{"num_hidden_layers": 10, "hidden_size": 448, "num_attention_heads": 7, "num_key_value_heads": 7, "head_dim": 64, "intermediate_size": 2688, "vocab_size": 32768, "hidden_act": "squared_relu", "norm": "rmsnorm", "norm_place": "pre", "norm_eps": 1e-05, "positions": "rope", "rope_theta": 10000.0, "rope_fraction": 1.0, "qk_norm": true, "attn_scale": 0.141, "bias": "none", "tie_word_embeddings": false, "parallel_block": false, "extras": ["capped logits"], "init": "normal", "init_std_qkv": 0.0319, "init_std_o": 0.00714, "init_std_up": 0.0319, "init_std_down": 0.00291, "optimizer": "muon_variant", "learning_rate": 0.0071, "lr_mult_down": 1.5, "beta1": 0.93, "lr_head": 0.00464, "warmup_steps": 0, "schedule": "wsd", "decay_fraction": 0.924, "decay_shape": "exp", "final_lr_fraction": 0.02, "batch_tokens": 32768, "max_seq_len": 2048, "doc_mask": true, "train_tokens": 374300000, "max_steps": 11423, "dataset": "wikipedia_en"}
MLP neurons of a small language model. Each row is named by its layer, matrix (up: input weights; down: output weights) and neuron, and shows model dimensions 16-111. Each number is 128 + 32 x the weight over its row's rms, rounded and kept within 0 to 255. Numbers have three digits each.
Before each neuron's rows, "raises" lists the tokens whose logits its output raises most directly, leaving later layers aside.

raises: "than ", "himself ", "himself", "up ", "men"
L7.up2598:134119134144097145114121104147114192087104119152124104164058143120164125122139101180119154092080053146112095125134067160165098083154159174116175170107054158113115145155112107169123163095168102130097123156128091215124145132153117065115130186156138170112133117143140099166188102136100173143
L7.down2598:099156108099193178118165163098173073182170179115176155136184148144108146127132127134128108172161085100118118148143109103128162223092144156120138098124191121154147162142076140121198115167141117154139113116126106200128095116125087147149142156033058099169134146166100106093047131133163139117

raises: "DF ", "MF ", " ", "No", "FW "
L7.up2439:076139136135132126134062110184070162072075106170113159088145097125158137118131073157134100120166136152140079153089161128114093119085153093155124105104101127122115201109184083119168170191146130045154090170107124084155168112168047131080078098148160153062121170170096137101101173147185088150
L7.down2439:116155123126174166158125113109110133088113163114138164177089167132108187118164055156166098097111084149110129094128126105111126083114129179092069117039174128107125085135091076107106056136149108123117108108161119180134123122126134160113071105139104172119063150121074118102139065163084084075

raises: "work ", "work", "works ", "began ", "of "
L7.up127:153086102140145121146222151128088128052087076163148124163168172126097157207152188088092104129161128065145143166099132108113122133143132117164132164115117102129081151093106199122129124111122165087150118124132107114130135141115099134124157086140108102112172064147176117173125200086142124189
L7.down127:128145175142156156146082166102087162139114150101096156105188053120116128179125149170147067105185131076165141110097135142087159078144115101139098140115112101211154184093076169050153147133094164121132164123142121101101128193062126120091171133100111189169112164075063088161173119170112135130

raises: "uc", "ages ", "ance ", "ages", "ung "
L7.up956:091117111126153196146120117137098102136056156132098134127133099171170117141082129126111106082136107141134150160132161151137096113114129104058154115143113100136147118165152150109076108123097156084121137167137096104108169084150137166173122139158203126142146074170179116142068122144159130185
L7.down956:082113111108098148134081121128133132144115112113127138107167131157097124158103118092117101167187205119116084118145177185162111145113173129111110130123044141159143103133096112140170137103115153083145100100075119153154145119167117153125065189094111199051111183190174094082060144109113110129

raises: "ages", "age ", "ages ", "°", "age"
L7.up2654:134179148111117091117130145127125119130147141151135126161118174137110171114141143141120132129173170128096073108139104190140106035107094163106149105122107106145112109110107047124103133116127158117097112154125120105138087109104180079132141106175162057133087186138082050084093143106159131187
L7.down2654:091137153100128135114171061088123175103130120107171188123093137100142105137116084141088109203126135096110078150108056217135140123091068136099065103143099113102108128169066153121127196082135173125064088185057126166117103159131137098108147138141132147096131094108192118158123149122185156084

raises: "by", "ers", "outs ", "fire ", "outs"
L7.up1954:153135163126107140087135166123086111203101180140122172145081108175103148200130170104236157159155178130078168095162130107168099112127119134137125208092179100084102103205156140164121202140094095104072147160090090130134139122159070138103150143085124121135120159117122119110113120125115125145
L7.down1954:128094089155167122117148112170109119189107138148101178186099115122130124156053168131171101144150120127108106139107131138079122117112098132157117112133202163126056189148098124145134147163155124100070115136185086095181148168189112138176202152109106141115108115116099194168109186109115132112

raises: "rd ", "://", "_{", "l ", "ly"
L7.up1687:139157083168098110058114127140185139073171178110155157121099130143101104104164143114124106156093155083110161130163167117082153128174126200130174115094120118150139179080125092117080178126128139168154166154188137181102112141136133123127182115069110138170131167229107120111096132081135172156
L7.down1687:130138105090100085141119079148139114078169102111135124132079122143123084132131151145119088157118192143121174116140138111084125131117076092116159112119122146114161151124140146123135100148118071128135122143149079157085073170105135114080159120081167070192121146123065117174121123172128121142

raises: "sions ", "sions", "sion ", "sion", "Suburban "
L7.up1884:088076108122147093139129125116193107115152102099154115134134129144127115225089112160068158137104170151169122163126131119097119068076098175074135123109104165190108113092115106135142126135119181106115126117165115114168174097095094111090188116133131157109154149136102193082139099133185153086
L7.down1884:099120163107090121143129101101113168156126091113128127073102111090160077148100125146136062138074159132161136073200064147147111063136073117144130129104120140191096108173069095112148125170110128142116149092116195137155122163100130150137123080093120147121178128183154157026140123106157105141

raises: "the ", "subsequent ", "other ", "the", "those "
L7.up123:059140090146124161134120135151121147116179121149090129148153170173154154112124163182135163103092141180195124191130049144071147171122124116101177044128058105101129162123067087188100118140138091143118072100206132128066090113126150102146171139184146060064128183128108149153179138161130196124
L7.down123:180120103101109238112191165092131158122076146108099171145112092151109117142095134149127146136106106141141133147104120143146165132096167174122087115167116106105114159174120095119096106062120127182126113173138137160144131099130150126115191141137088099095112116162085171130146071135119139148

raises: "he ", "she ", "they ", "if ", "born "
L7.up2251:121118116121119147134105145132158132098186125144157147085144131184093125126185121105178138168119109098123096173182122147132129135188145193110135126131141140110139084116094143128079132130102145075092136148128167110096191104113127131112126110122184098204127147124080136152126137141074087174
L7.down2251:108125152092170125130090229146123116113088117136090143109155108136179123109119011127121180033104116180124148088099180113169114126115123082125159115109069109108134157098088066156104122128167078166132102160126110139100130086168085081097131150144093126068136052145106081133108085113133090168

raises: "pitched ", "scored ", "studied ", "learned ", "played "
L7.up581:114086093064175064156085152119093157068150108108129106151083142126160134124060144126113104096134112166151133139146070111150115124157131172129086175119087075096152127153146107158108098122141100215156189104148195110073122084124108169115133159115110133155152111161062189135136129151119107144
L7.down581:150098145191083116179146142146110091052107112165113124095155083145096136076157105122160172144113124092122096125147082163096139147169135104146067101069125078103149175127111090146100142116157101185103143116127117040105204103145062063165183139120091148111145110104107120146195112156099099075

raises: "towards ", "toward ", "ous ", "wi", "H"
L7.up709:103145090135123149124138097130113062123091105108181112175137205206137113080119130091075142138136115132143123098116143179091146200108104158141166154119094104137123155149144124096139111089102073081112076152107086135098136142116096171130161144139138086156142070116193133071089134160111117145
L7.down709:151068135167110117143130096115124102173073134156170139073163133115114113134133078152102112167167097109091165119094146102134129135149121177159121173116073129129170096162103184171202148094133100119123095145089172153142139093161066129134162114086119077128153056106075117104096094094123167142